python train.py --num_hidden_layers=10 --hidden_size=512 --num_attention_heads=6 --num_key_value_heads=6 --head_dim=128 --intermediate_size=1536 --vocab_size=27272 --hidden_act="tanh_gelu" --norm="layernorm" --norm_place="pre" --norm_eps=1e-06 --positions="learned" --qk_norm=false --attn_scale=0.0884 --bias="all" --tie_word_embeddings=true --parallel_block=false --init="normal" --init_std_qkv=0.014 --init_std_o=0.00313 --init_std_up=0.014 --init_std_down=0.00313 --init_out_by_depth=true --optimizer="muon_variant" --learning_rate=0.00727 --lr_mult_down=2.0 --beta1=0.95 --lr_head=0.00618 --max_grad_norm=2.0 --warmup_steps=200 --schedule="wsd" --decay_fraction=0.375 --decay_shape="sqrt" --final_lr_fraction=0.0 --batch_tokens=65536 --max_seq_len=2048 --doc_mask=false --train_tokens=577600000 --max_steps=8814 --dataset="wikipedia_en"
MLP neurons of a small language model. Each row is named by its layer, matrix (up: input weights) and neuron, and shows model dimensions 144-335. Each number is 500 + 40 x the weight over its row's rms, rounded and kept within 0 to 999. Numbers have three digits each.
After each neuron's rows, "fires on" lists the tokens most often at its 100 highest values on Wikipedia text that the model never trained on.

L5.up904:496469543461490512529499462470502544468507510428544569488496500552532479485540525585507455450497565563464455480493494549520515513578505517486492560472485547510498429444479508503556501491534445447484573546481490526430512411509516480540507477509457467477588443493470548542525477501533537533599507520497509439443519519440503432489469508506524455552500534542466529505495589495525481451604478438510488588461520543449467487505395490454480473506499536544508544544544508521540487546534444529524475463515520487461444499513481561513574489483520481524460428409504476534521504463471503454
fires on: "–", " | ", " | November ", "| ", " | December "

L7.up1501:514536525399447568487563509445498489602476554449562500529495480473462547506485472523447535443456452510557462486455451494488463479531544500539459562539521417536498493472465452457517475512474479515515475525528548471544540484489536436450436397471475534504473558588467456534455452497488434533473473458530492515479482487489515522470536504532510519471491460558513439513530458508517495476484493559503479529455442455535522502567571478490522526511527496446509482457527520476492459491548449487452537497491590489478464429508536489503460536504526476484489551513547481444568502518462517527
fires on: " L", " Cl", "cl", " | Cl", "- Cl", "\n"

L5.up451:487513509498523511498450524432453480448520477448498529496442529461483434503486458522508487513519588488468495488520446488576523454507427411534525433518468464483526521472462456507415500471588470501430526562492596508455556523483467509486430517533513562514545531509539510536533464492451577485548489468522412442445513538493538511511484532553463424569518578444516449506524453507515518495496580536541440452493553489534526524431491434464488503414498541604520524499587453494531461538452470467561504469507578575467559497513532478453481546446442413548526491497469561518530514469526494483
fires on: "1", "2", " ", "3"

L2.up445:505519591420449474476522495544410515510517538468479502493543529495481516486576467533523509512504472552485492523570540510449488419488413543488514526534528549493514520535507513470553481463523552382531522459533497482553473520469422489539519457478540547497564473504461543405461480561498469466518502494506475520452517520476471504458477544510498560566470441522471503486385473548489465479484456481519497547558483473509441514486477521480508481464519445614562399462470535567536501488549497458485522488545502474458552462468486572482444476439607523541461486525494562515558468521506490520
fires on: "2", "20", "21", "1"

L5.up1326:472486563553527464497481461443561511480481457509458528509474518468514504501479489467494498559479499497455525548535477467509499488545430481490466464465505514465513521557529511455492529407483486463568555447538469529528506546493443455482510501469578512460521544491528500427530497476539497501572493517496493498544440501538474489577483534479546490560514454519451474546399459512526461507540461558428556488478463479532463520512448400472468518452501487484537502442529531493447510450518516491472498556486511499545428467484544467566540504426498446550535495476488516544477589485473536492
fires on: "2", "1", "or", " centuries"

L5.up105:505459532451538504441594500467526541563530500531600502476533560468477460540449490468410540472484479473556491478547503501547532506433484505538538483530481514500531559417612513508552539426511457459597539501576523493527436466498456443549505557481604570527512517567493514533510451548507476539535552404561504507516587493560538406503542490508473592456550488491554485512565540488503507456548464506484553499512494498553574496491509521511562468555508513498473502472528446520477507470530562517473500537500478522479468547474545437513492514483550438534550470473478470485474515466488436501
fires on: " on", "es", ",", " for", "iv", "s"

L2.up378:486525530539480501509457575521550513467477443539436519455518535508538465501511486469549495497551489424528483475526490466548505431486533449474510488506530516488503525498522457509500550470536503432463509472452446570492455524460537490608471508573555480522535541558595461459433490511533467416472470527534419481447539494581510516489467514533513570506432471500552465537437557454508478466502530528468498484496482500480471547485542469512517598497587462471557507482541441446448481501531498503468524442472487527534405519474497475378479512543519443521452479518436535512492500475436527488
fires on: "1", "2", " | ", " No.", "istrict ", " District "

L5.up1105:488503522443521564438506472553444506465476513510525496518473538546476484472477525522454494446516551493481480502453482530473528506462496544568589599467564554575453490492508490519495481462485452457572478437468554463428537470412573514463519584475474476515522449513496489564477518574460563541484423448550452536493485550470492432528509511417522486524542527521508576537559525501487461496486513561480490504515512509403504499506507488476554560537425515600542559520503505546520418601488434493520515523495506507471459472427516538478501534502512572466474501551528479461455513630443499553
fires on: " | ", "1", "2", "4", "3", "6"

L7.up1227:562549493445574492532472472503544495532487553437492479431442483498490523590497573472496488531521422600541479511537470477428422432544454471452488496496438463496521511527570489493474527547480524521540514546584489500517470478490475558503434410474514497537491468514504452503517488458473487534472479489479428474493517576525550453542469575584506539508548487492437527550492478473478524465550508480465500498523455548470502545541579527469581475468550520496445559526579538496551540499498559517439440507461476548522501461524565533514387446559483550501436483532425486495517598546524481558
fires on: "- ", ", ", " in ", " | ", "| "

L2.up522:463508548496522473456555506448516494465548538459557498517483599478524510532495526535483506436498468456458521507614494535505527416511500489491482480507500531522457503549469516556476521498522527520526433504506519541499459443474465498488481441535506490514522527518543470473568518561570521432548516535485485514543465510544452537436573512539507446460481450535451535521499404490466550541518467508453476549509507543491510472444522489493515498559536488528514498461513508451524464489518518520510506508467511482461528476439463575459535473510503522576533528505500507565482471428452530433
fires on: " (", "–", "% from ", "-", " that", "6"

L7.up347:544527443545484469538530520525477502553447492452561536462557549534541546551573485570557467449490477491412494479508462447527416550423486557517485513539534540472465519550513460536558475520527470489527502523537556497476428518490459479499514487478575496488481513493551463566520507454539462440471451461504510559505462462481542486525491519483470554523535418561592485441500586508472483496503537561518515465570519560544548463589533488518508462563541401489554514518493498524480565470461528458468429530494457520502535533555477463584562482458531456488525491478535568474507568468520497503
fires on: " | ", "| ", ") | ", " — ", "\n", ", "

L5.up1403:494530622533468504515466497469543523484486558519479515522417426493471498501584543457395479507439546548482525528440480465450534462512516545458579482508522475541484492494489545567481506543495491515472460503518543443528434463494457489524501487390541523512507500494456519527537568478470534518603501482490556466507447531510549494482462552546445479493538495421499494481481509512482517448560478448471419490462518549497584508443495463451543483458486507562488438526531467469470520500510470464551515467511511525467477507491528479492490516479485493506541520474457541489586562460441556546
fires on: " ==", " ===", "===", "==", "ia"

L5.up1233:566435573565490515516506498508459551584537466514490520478488440440500504443472509489617446518428470506492528540458486499451538475471524468430492531539573466547440523487475486503514495531469520553491462517461545534555577505460426492537526502497493489583498474571494466488437505501522433461518527534409511511503501504473527446620523476482525463419450493534513469481469539505575450496471562509514486476451494533520446450495524491556433497491497512530484441542529500505493530475553509501425544513464545500498507542442484552425545489447533571485507493576568428462463402481426466493
fires on: " S", "h", " H"

L2.up1076:457537462467466492515536418486527500530519468497507501483504525494418478437510490457554501491473551432493484428452518522536490476422559494507476531490552545539517509513533487508509501460518516426547561570482531540509514511509547519534537491505428583485437551505487436585519467513528526563504499445526487535460461528486517523524527543469503415460537522491506468532509499494547521416398457470514518501531509483512543495561523520478521482518542499509486529540526641456419565473542449515517541466385548586527445488452530507485461561533483507511600487539477514442460454586474538505
fires on: " Sh", " sh", ", Sh", " | Sh", "Sh"

L2.up1062:520550494484521516567493467459521504514464497439504504473454536506526511457504507517517415514458437457581453568465547531486503410462506560469479465478554516518560582455469466516508517506514500497527516544594437528454487492509561492461448503493531550532530440410553491546471503414461482527522472583403415556524504485496512530522522535514531539531466474548481476543447472459532453451480544491502519492484516464473468479474507451541450581491565543525606407491451546529465493554444504503520481483507504507473494478463511520469534523494443528459532463582473524485479526469483511508
fires on: ",", "1", " team", " Senate", " senior"

L7.up32:518560488487559449544468557527559545527495516478550542520463478482419424594439547475520553400462555541476433449536466503420496472516564546568504480456435552490553554402518501525560457537517483447462512535443467449442485460538533488524479457511498484449552488547456529543528503444470568474583524507444465449536531552477471545530519512553546460485534503532501504527516538447512515493549511545525495541464522498428540536523504545517554522455494559539530446531532530558527499554474462422531486458472531489552517488446529481490407470553463536472465471526445538438542470523462465527
fires on: "| ", "ody", " | November ", " | ", " | December ", "ric"

L5.up81:514541480505489510515536552466510474551514508429484559415493477501461486542504452493511511492538477535535497441520453514540484545512536523509516453457505504478501499534474488585516478525507498478499555528508545480509484546552474476491425480440521471550477563495459576441523502518476466454516478461548483503512440579495458565528448553512506434505467484453448408517482512447534460521530504538520546471454592538466499510499480521545536544508556517488490458464512468457532465491452501569497473504509527524484600475470575489480452487550459601519444471439572529450509493505504494513
fires on: "."

L7.up773:483506556507436501559431517525481441540451476506558569506516477543481497461444529515474465488421509429552478454470467459535437445542442523423509523514544522543464510541553486515529521475504555540489483489461526528534533454489444479456463441429564432462447521468493499472465478473421436412511414531512495565492523494522570534536541496430492469478455510490501551515548503440397515503487527483560477498503492549496472522530591448461512466500483506567496530602547456484521517547495419535456466565489523493447449474511591492461475515518513511522504486486486515495477490492508464478
fires on: " M", " m", " My", ", m", " and m", " my"

L5.up1291:509544527510446452522511447436507499471501482585474543462507500486576439440511522527464455489534505542508461544501522522498389468445472508531501504568478541503468495538590462541423477552469521508495514432589496502498494425564539500478521514545499456531471395550429543530477537519453518521520505545497404503557587477492557516491565475509562493551505535500508503557494462524531454455504431469562455486552497518452500440506502530538500421493490444508435516557508417420519543553497529528474517442547493456502528475470598530491469495462468501466501439488499563569476505464497521547
fires on: " (", "\n", ".", "\n\n", "43", "ap"

L7.up1288:519477488493445575481546491449511488406471506461529488483474468472451473521501527446505454541493528543493517487566467464537441498504499484486528521519544471522498459411576491430546506559548506454575470498470487507465513514460437539507505541556492515473512462495477533539490480547494533586478489518529486414518435533486561492503483504507534452475537421598542577531488480461567474502471520495484443544586511507521528552465502567495460438572455446590559518485457492509526519500544483503396513588482517403598451453463525500438496461495477517522554492553506455533545391504537523541
fires on: ".", ",", " | "

L2.up440:534437497556507541521500483445574505536506489475553565469456526482565489426489503468476544468524516474520465531530521483516525494419511503436495560478545572485508545591469386568536516484532561511552463503481494474453525537515511421490494517497468522523497618506469482475425520541511494454499521480477508567493578525559547533526588465479510487458458466441514534465493470566531525414519436542436455496486465557541555502448538475495585534457574529484463425453506543471445475547496486539508485510487499504426458479484486469496513482521555424536491473515503492505531469461516476541
fires on: "–", " – ", "-", " until", " until ", " to "

L7.up41:476488486463465524494565496501510446499493487494521459469510467535565558535508505465547545477544462466532493455528488515484516386461500483464531475525562521528494529529447562501446444523421462540500516490441505478482484480486510523507526442420576519546428446552564416532500528572518503445443529483488508499532440500534521546489480441491526517485494545555496494495462512477538517507480468434440536473512539497562612619497534482476566532463508499444520596497538439469513471526545479525480462498465516498532504447486531494501469446511514472563522537532470502381505512475448491560
fires on: "| ", " | ", "1", "2", " |  |  | "

L7.up1086:417539509566532467468538516532545527394504487552453584480504529423483507434489492487494539445486548491534431561380565483508460511499490466468500496559468515495538537472470441469542493530507517472454437465472575427533508453606477503464491515431463537458555537461523490596584530462534567530511529479487500470504466559492459571491517531526452523517457527437477451551532443438482449502531436504440523573498563482494527534463573393447536510435460507485514547543470517519547513471439504517418524443526504485494525498441518477518498558535479480478514454504466485530549531506503577483
fires on: "==", " ===", " ==", "s ===", "==="

L5.up1206:518450533520545458514502456582450431518431516603448441489486482477531480511584517483461489488530559452483494473475535444565425477537567501512559522520470592547499469517493471507536398458504580509481511510472572500485534482443497517485544470498476493520469501459543459519533438460467548473528565581541434492494515547498425531458527588504478413450553492498507470372498487448595509503443446483459482524493507554522524502511474508477511483478503603463500509556447462488559508558473528570559591522503473573454471508486458425523543521563462468514516431511534477457532508497440505522
fires on: "\n\n", " “", " ‘", ", \"", "\n"

L2.up708:490451561497538539517526597446451581487482528477515518475472463433493517555514583503469455546582438498447480465441547502505416492459527571485520540533534511410476428490470523507465518523435484573516479513473544548530446482517531572464498478551415444495464522497547525516466493470399499516536471506511500512488521543544538493524548497482503535480508462476457479484514484485524455553499509522541549483531496466525505515507467581491475479448495520415517496606557471484484535582500466463444498488528441534533482528504525487527493465492496502543472506495524483547461432535461499522
fires on: ".", " In ", "In "

L7.up921:460506527487507460506498414500433459552549500478554578489470416508443515498435525526483540523497507520468513511553490515505527472544460528512538507507509491511580521466573565492464469468435574478525546474521548464539546418507490528563392502539527434558535575531490503500440432532522524502516503601433568517458551477501573561527500536519493525518515470534544452478451495473534551465535492523498507426451478553451462479524446456456513525519516507521514444490489502567513546485514542454480512521502497511542489466472496561484522483572533471446551457571447495421498489530488483422
fires on: " C", " S", " and s", " the s", " T", " H"

L2.up874:481490518494444537486493530552538487511510514438457492451523459526500484546491451499446437537463497494561493516484472507520518509526436555524562558571480491502529515486497492467502479555499522510484530530520510543520558503474480482489442515537497503467515491558514546467502499426468536475562459480574517471569522459522493470421465521538515552456505488539481447465423460524538493584580413547501503471483455485522429522516559430506542488475588527510494463572463486522558477447446512515559481485580565444477551452579536570521480512510465494526488529503468488501470400482510509565
fires on: "\n", "| "

L2.up406:615556519548468524480393501522473482492476515452464502501551416486585499537503446471548509459495466470521362493445461466520534554535432436507488575525499530504444499502533486558476508497509456381466497556489542433468500506452519458495507521531479516514586573465523451516486542506456555490437492533534463497529483557512471545472494507464500544547503512519562465559509507486438530498472520513410459510481462473466512524513487529505579486503568478550492479476420528516441478512566469513557486490523533426515581414481523543521470483565488463477434528523494519485569505520499533530
fires on: "\n", "| ", " — ", " -", ":"

L7.up988:513463518511477570544437548518559538481524438569474483416499478518460479579556523511503485425585593515430482521498475498576436504451494524513466479518525493489486541507532502527462482563453477438515564505473527485476477524522505474543504508536544502534555431458571533485542594573571504461499395470560519437499424551548464463542485533498540473536508558461529506537499517486604432556500419472474456517521565571489472575492512540453471489549521509536482573476518482528526530458555553493537526491471487498516485458485541516501492485476458547453509512435541494513548478438545531468
fires on: ".", " | ", "| "

L2.up645:516534517501537510482466500450538482541472538434501510479512509499535476461504511538517493478463523535537453516517493518614424483482477479536513533511498504441435475448541453542531466507497513479483551495529497508506484500485509519521401447556433534479515524538524493507477517492484583502496579442448440505515542510528469462516460496539493515580500554436469493532541637506513544468505397579470489554464438454475521500538527478508561445481558511513434444462504468459478477525516506498487550517533560445501499365479572551480464480478465502464437501517516520483460460530481553516
fires on: "\n", "| "

L2.up610:486439466511452516505547432486469533497476526487502475497504482577509467521440451494564482488548482518498448492530528520491481450509501492585571526548521479531449490470505515549510457400507503527480480481490606559495542532409478532490473564509470459547518458523505537422472572574491470529509482516514509495504462433549497469513518494535475474467514531522481542483530547476488495538475460498467546513488528486433505507476588527550472479547529448489481443524581508457477529558449543527488531488491496510431466517435514467526487577478521425523526500524496520533476560559409489482
fires on: "–", "2", "-", " as", "1"

L7.up926:481454420472529442507571465456485533590526515473401556534497521469495492460476534431497437483546442550512517456484529469521497503429436552483445533484485554402473544473488444555503416451527483503437489486487453396487468509505507518513453501483477534540474510502585522495547491464529496522541568509524514512508524449476470522501582485474520532521468448515559500509448514467549486525465517520477532461519469530565436465470452587477498509534547514510464517513492580501549528499508471523537543567428537569472429525545458425482516532477510473457541453489523548476512544560484537542
fires on: " Sh", " H", " sh", "h", " h", "esh"

L7.up387:543440465515434572485505515536550479490458521451533474496520509534497504530517520540503443443474533538484457538408432511471503484553561543484525449505469433509534497500514510475459482519495493462534444449478440490586556441570528543584563523389569449450495497467509524490477539472463482545452527414494478475459583472578540480486421503518544554444439437508579412528491494516476505513479505461532503528597374517554539520488397544534511567399459466529511534547495476505476492503470510481421472532559467471451466497516493516484507459583524496453498472503474512571527458524568561463
fires on: "1", " p", " P"

L7.up63:543486531469458545502519578595497488505490577426478432473513556456588482484496505478520520418496557495516531442462522461545455466545555517569483537434574446493566496498478502467532492525568449380538528477516491471463515489574525476517552508492450415564441473523454527508510611523456506543558550427505419575582537435541504511594435434525496559493530508531532520537516559543463495532568507503524532469470506458542492494503444485526518565483442493512462487454524479504493464466547481494504417504444561486568499476538465496568452447499609501509460558554486535516498463534520532490
fires on: " P", " Ir", " Er"

L5.up1425:508472496532561517442533490565501430446551502520459491570510503511457504512510518482486524475480525512415503459513486498507505458405466517452454458462546466508488563476497566495479487542504606483579522467476466510544449582482490543581463495508504472584543519488528522458473491488438422524567548458546463527491503554475548422532541445470495543560510505461491520510414524434510471554499546496524464496491473536509490551409512519453538503394539571428462520562531490550489549477502448532395532521536447484533524482507541541430502435494429502469540475559587493561472508479499540486
fires on: "."

L7.up637:491394458520465460579476480488505488525545557525451473445526470554501507585467434572537521475568513604532514501457400523485469485493531508486522528510463564516501485517512438474548491461486487485495508482411457430550438449493511472482517489526496508563545508498548545494513458514478536507577507448478544450466524513497475509440491516436495509495543486533539465476522498433539541610483461569517470500460507539479513509514484509576538485537489564525510484538503490529533501468546517465523478432561519526545487455427462505543540513504493500473446492463513443506511534500473531544
fires on: " | \"", " and", "/", "===", " | ", "–"

L5.up48:422582492465436541559559525543486523473482460508466515472498477535510454505508486415480519514484528544436507499494533495499470522502502467469481518480504517492510519501464520450523468546508574472529552410469472490497520500458449522523437510553453507499587502461497467509510524460485408490480488476603509530518579463521454435479537459452551435506513447487494434543524496502426464440492447494473571460536500424461521451455454526463513401534483524595505460562501503513448512492493482509580532530535530583538521406421479514431518531503509454473499499467523528461515477534554531481
fires on: "–", " of", "ion", ".", "im"

L7.up774:522476477488517525505449521486522444468537529511478544460540503439451539487523471507536525528451490484444501543454505518419570408483455493580524491589580544482488492450546429465540534604456449536422431484531458563540477529548494538537545535486510501532495471491481518540515601512454505569507520507446598538510437542478495475471548500528466521488510499478534470490459455492566528548489478525513436431526500455427457546489439550495462450563451510504534480569436503479520441521546459491434467581551514477517418503486562548513496530495553519503512465530519498529483477476506528481
fires on: " R", "- R", " S", ", R", " r", " and R"

L5.up287:559430479471448560533532502575474539437510531559484581507488555508487523515481495464454484490533427602476504480509453486480458428468465513443554538454454504518512473498494541467494443534446499505502480460506510461520560493558437494558476509487492546519564480489479476445461550556464554469455547497515485617441502602440506494472515482470463451524501537493544512504529551594570494524522457518499455495456493502478544460479495504531606364489474539616473487494511472481501471495411491449397524522485526442474516496480474529527549506475526528577416514452521537463492478478515516507
fires on: "1", "0", " and", " or", " | ", "; "

L5.up1215:494491529472489507511596583448522511444490482457523539468458420488414445510477494423516526506453443565531509534460518541507524505472552548544490537574513489540528498558541520479428501528489441459529571516522514554535532484465478500481535512478515580506576518551497561455573549576544569513518484534554507556400528544491532525522454518491504496460464470494466537468504498533498477548466540502495530478469458457519501467498535488528466558480523576480495540497483485501547555510455480570503485553438550499533558444533528437468464494548475499496476486522566537456543506519506554509
fires on: ",", ".", ":"

L2.up1534:526495491520542485483529525471442566468579573485488511501452497523538512462475492535466551483545457514454481528413570501500491458489528431467540446479484497466527512492529472543485462531572520426511490435510475530514517529454408515574498523523469482490448478450459521506510530495531522545491440546464539488483486478535507531560514512530524472538502538482474497518459534443541422468505457539479476552557476516448498490454495600423539473545524533457463465466486433528482504483501468549419550485463518431520534500507502496541479526551548484533539556541458553537565480448481523502
fires on: " =", ") =", ";", " (s"

L2.up1060:520556455502479530476539488518464489486595492520555500473557433493499457508459480522572506592440549502570481431453488493471495519538474531507569455522532414492485490454504409515478463451480502469498533521535526473558605510457513459513480484505456450523521515474488465554434546482512514475488505436555487459515499558537504499520505547531551515508504460500516489485504499482526482400437496538469425553478536530491500459557565487503557545542516478498527476546444555588549473472496508502557485521512501473438418492463584492550407458493565517558496480507488507463512441475493433549
fires on: "| ", "\n", ":", " — ", " games", "|"

L5.up1304:528510503540457485393511446473468501550451466487548572512488527507542566522511488564447561510447497429454422560558527443460464501524506454500493545539496514473519569481516522506432514499526462508503471431533459537561491455448470474513524492446592546520559469526486505483430558546454512528584454496545520510534494497549565465495487450511545544471475512539431483471490544545476482428483505508497563583482528616498574586462454459466511484494469459455493437410476397465550393491530536544521526502577567462523463507496494570518491544529433475562465554464587536517513427483451508535
fires on: "ing", "s", "ed", "es", " appears"

L5.up1452:481545473533440508527521534495527507500395540462494542450511546487474503553515496515450531544564543485518464516491573586501542443432477472472549523426478508502558543525518449565514562443524547486514501509532519537483458482422502431470484450555472481602462504515469488493503499467505591486542482543511451508488545473426566452476494498513486491529526521467580518481463455588554607430472537446518461434485490446568513520462507451545551488457533400624470430507546521533498434550478425533456467520507553515499476449512538439527467488509441487498573494498453555544473505515561501499
fires on: "1", "th", "2", "3", "rd", "–"

L7.up161:481542525529443508492455472527447491485492496469436496481503493457503472496470528481477560506496517517473490525534416507527455475455513508504477526495442491461516589529440500447522539522556459451548543386481536508483511517482449451448562543519455553426433516477551556501486512573470512456499479418564522456505509522475468492475526458561530551477517488517479436530533601460508539490408517475545448448495501544584539443486557553520548491442498531556509489513461553469504511493535571511550451467463450472511587442460520557456464406492441481506429507512569501513525550533523512532
fires on: "."

L2.up932:518475535546460472502547494518448421472579534501506512493446503520495524508454519488500564497553471480468523477483452522471473538503468443413517541462527499514484486479484531520434516531495517467552478500521488454503475559506475463483529553567528458506506436435488439521551459537488514485460515528529485453476515503508478534512498496500540483508406500488473492486475480474518557438436406461448475468470511483488515496467575504472490500502467459483489527545525418404527448524516533457530470491543450504423462464458477465532552491551443501507478578615483513523465486460612484556
fires on: "\n", " |", " pra", "| "

L7.up434:541492505410431537515554522477442531515447534508497504505543504455517416519465501472536520539479445494508476615483532518570465533563472489502515545515531556505510492527479533419482483524480476494500549465515580554464500527436515478457534471473507552533476487494420483506502496560533506479528464514541439516498479492465557507405460501484463523560494542490525473533520499502475431460507513477483532522541486436452557456490510491491538442516478505573479520456534526480452496555559489563486495487497524545506537522513512554495455449418553516555530553507456441457544426517519556443
fires on: ",", "2", ":", "-", "1"

L2.up943:547496502479508533518512450448514502469453540502458487486518470525492475492550500473559514542414499490504442498449493491448424541523507489482391568466520517508429483516476435517463508513498547508556515557468476446571475432434466444496525510512400497512466518526495496472488510525487508454535521497518411530517487492537549503492537490496470485533446526487520373611551492453509430435568478491504529532495474477476478528512488490485507443456523469503502463435479456525519479540510453534567491454530422506520555510465527502489529489481520474572428425577506440503537496512488520493
fires on: "-", "–", "rd", "st", "th", "==="

L7.up704:504552519522502510432513528429535490479479488519487510446515510491508463455524495509500528484593563575467500506553496468499458530521496524566462462444448560540458516484391438596475466508500538520471499455480537517469549417524444538538463484435477519489536543561509460503547526567590483461466455512561524502537463515535508565479534520512588535566475524510493554437450524551478473470444501490493454462488403481498529522489537451551540569553552463520533563482476502464511530472440521455495534592486460477438474493489462445474442540558457474546429503539459550500471504537535488514
fires on: " ", "–", " (", " | ", " (born ", " install"

L5.up1195:491461496604457519509576501479487478502488450566506488497513445505531589509420531489583485615482457548558524495530478517466487469554538538478454533554421522462537523518472527513524407524481442457483569551458556475535519379545424543488426523481483473497554558513492500421490488559465513473534542494553472502456572543479580499489469582485453444566494487465541497484469470514487522548460520573456515517499475565515576493504500539478496463465485518540566519534521526508486526512513520501488472543460528528477517423532466531480559433483474553490523500567482474467581465487451514547
fires on: " and", "a", "."

L7.up1289:500482547514566401530477463564487530500559539521463500476487440472477468474467556502521536489441549568447467463472575491434500458520512479485558491511546525596500424438484510499554501563504517527480448446431526520475454435554506452565461522424430555490516494533456519440520532504507518513506433541466495523448450492528550498513568505495502455458514476443474448533501541438494513519444452482502519624489530472459475527463530513461529463464545470519519421541506453507525507423490493456507588476480484500580552560453438524470476518575465467553517521505516488511556544436516447427
fires on: " ===", " on ", " ==", "==", "===", " on July "

L2.up88:548483493515494450535571506532496463437496532469505474465464502519537475438478497480486553472488494452534494495491521515439539476560561487387537450461536534553538473561417461514493466518424532471484480472548537483484506501468486491590456499547443523422502440492493487519492516509502475508558449597473445489476513500468514472546505478470529493570466476477502453579566480460568522492558445503465437547525540507447529484532540571520510471584485530478550440556493484556513511515516476513494568499466484511508501504537484486567529484548392550452526509587528477533513475554492506442
fires on: " =", " / ", "ö", ") =", "ä"

L7.up768:531503512509493436465518451459467498493514543472421475464553457516526512495454533444519449474497539466493451506546491542493536484482497452523529461534539536553497530425591464461520506528508494504526450442513433537462526523492466532526426515511441513541528563502531551540550539471513556504491478499539556479622422458501551471487556542523506508444530538494520512531481489507490503537441516506570444460442533581573512509487517484498498417497522511481561483517456424499535487530485500487447441523482574521512533530561516549443484478500558422480516482586480460517480485464545372492
fires on: " R", "- R", ": R", ", R", "ou", " Br"

L2.up1059:567518524541501522462461478554442449477513467499523514533498481506507519502513458454546522506565491400525480498519498469515590496451508437519499597506519565470502429524533487531413458503442517491505459502487487568474485603499442526553467445467459425523459522481465543438517439515467550531498480569499500489460465524558470502482439490431431496501490482446535485453482437468492508548515459507469486484491529509511466486519513489533485404521532489459438513531511474469518522490438496445539513425461477483337475473466481516496533522457515463533555493551463484485534435474466452489
fires on: "\n", " much"

L7.up1097:526462539482514555479563467465489532559510600461465479476568480510557522500531490580481480539440439576569442522491424476499496490473463440410508451531493507468513472501554417517496419493556470470495507511585519541420429494478502491495527494497499535492482408544501519495505547493552481465502536574443465471519514544480489534466478507500529454548505472533481516538542451455500455459524500559490579572467452546495469595529577516486444440525541519561502512416559545468521479516501433551439464516439560482554575519522481504438449510513553558505481454551488569498545471502471493507
fires on: "2", "th", " match", " Squadron", "rd", "| "

L2.up267:506479514450500461460479464521465462510474555462518472476466450502521461515547470556567472545492432478499488456477509501465534447554484505514539553466521535545542460560581507528580528511495483475516516493558451559498510506524545409426536501488480529562521463449467487574487583469558448550489458537459476494563479444464577512431505460406540547573454531534541524545534480458524435549512477537499491435547467486533548531455463510539554478461545502485483418524510490484461497557517467455480501480477490572500505416418468394532508535528463497536522483488544495507459507484465454561
fires on: ","

L5.up1360:445520525540489504552507481455459532439574402478497538469458532465468490531475513612516534510491476541522568523481550473476521496508571494544453479554480506567564472497481494479519527467449524424496522478430458576491446591484458522521451497496497540524480531486531542431479467562496527439539480544497520493524495560502458476489562489532531545513503478487476470421473532451534523518446539467446468486469532497465503471448492355524424485539488476529537468453498476511522500433549532503414480504550570554453412515514540449499553481493395457406475446551534514481462541544511488526
fires on: "1", "3", "j", "2", "5", "4"

L7.up317:579511459477489505440518491519507610490448574450505513436517559516462434445469464483503488472520550451531522494493483452377503524508432519510527458427546536483537533466513446544539428457492557481515478608521505469452476528493489503447512522513483494424436484483462500478585503479561527463568511568495512500469508454573472472506508512456477461494522514521536479521507579470468538465487444521480573504562557506474521443494468518561486453535476479520556583510481535459549517519542505530549486528454431525507503548564498512431505442461527441517509580493513472526464548543492462471
fires on: " | ", ") | ", "| ", " (", "t ("

L5.up306:454520469500523532501460480521470487541449499535493517496487440515425479558455544523476521483412491508411500468548456480497456516553518530480436497580554521521435508570533453516523550413515577481418496468470463457539476471472492517499470503426484488486483549551536528476462536509517536433505472548467476521481419503499498486512466461501409491514528527522553513430489573553513482453468489482494573465493479440488455438497501544441545485496502503419576482531463596518487515421477436578507534515484510521494488463530509463539499543463545478525519470464569467545517508508527576475
fires on: "| ", " the b", " a b", ", m", ", b", " and m"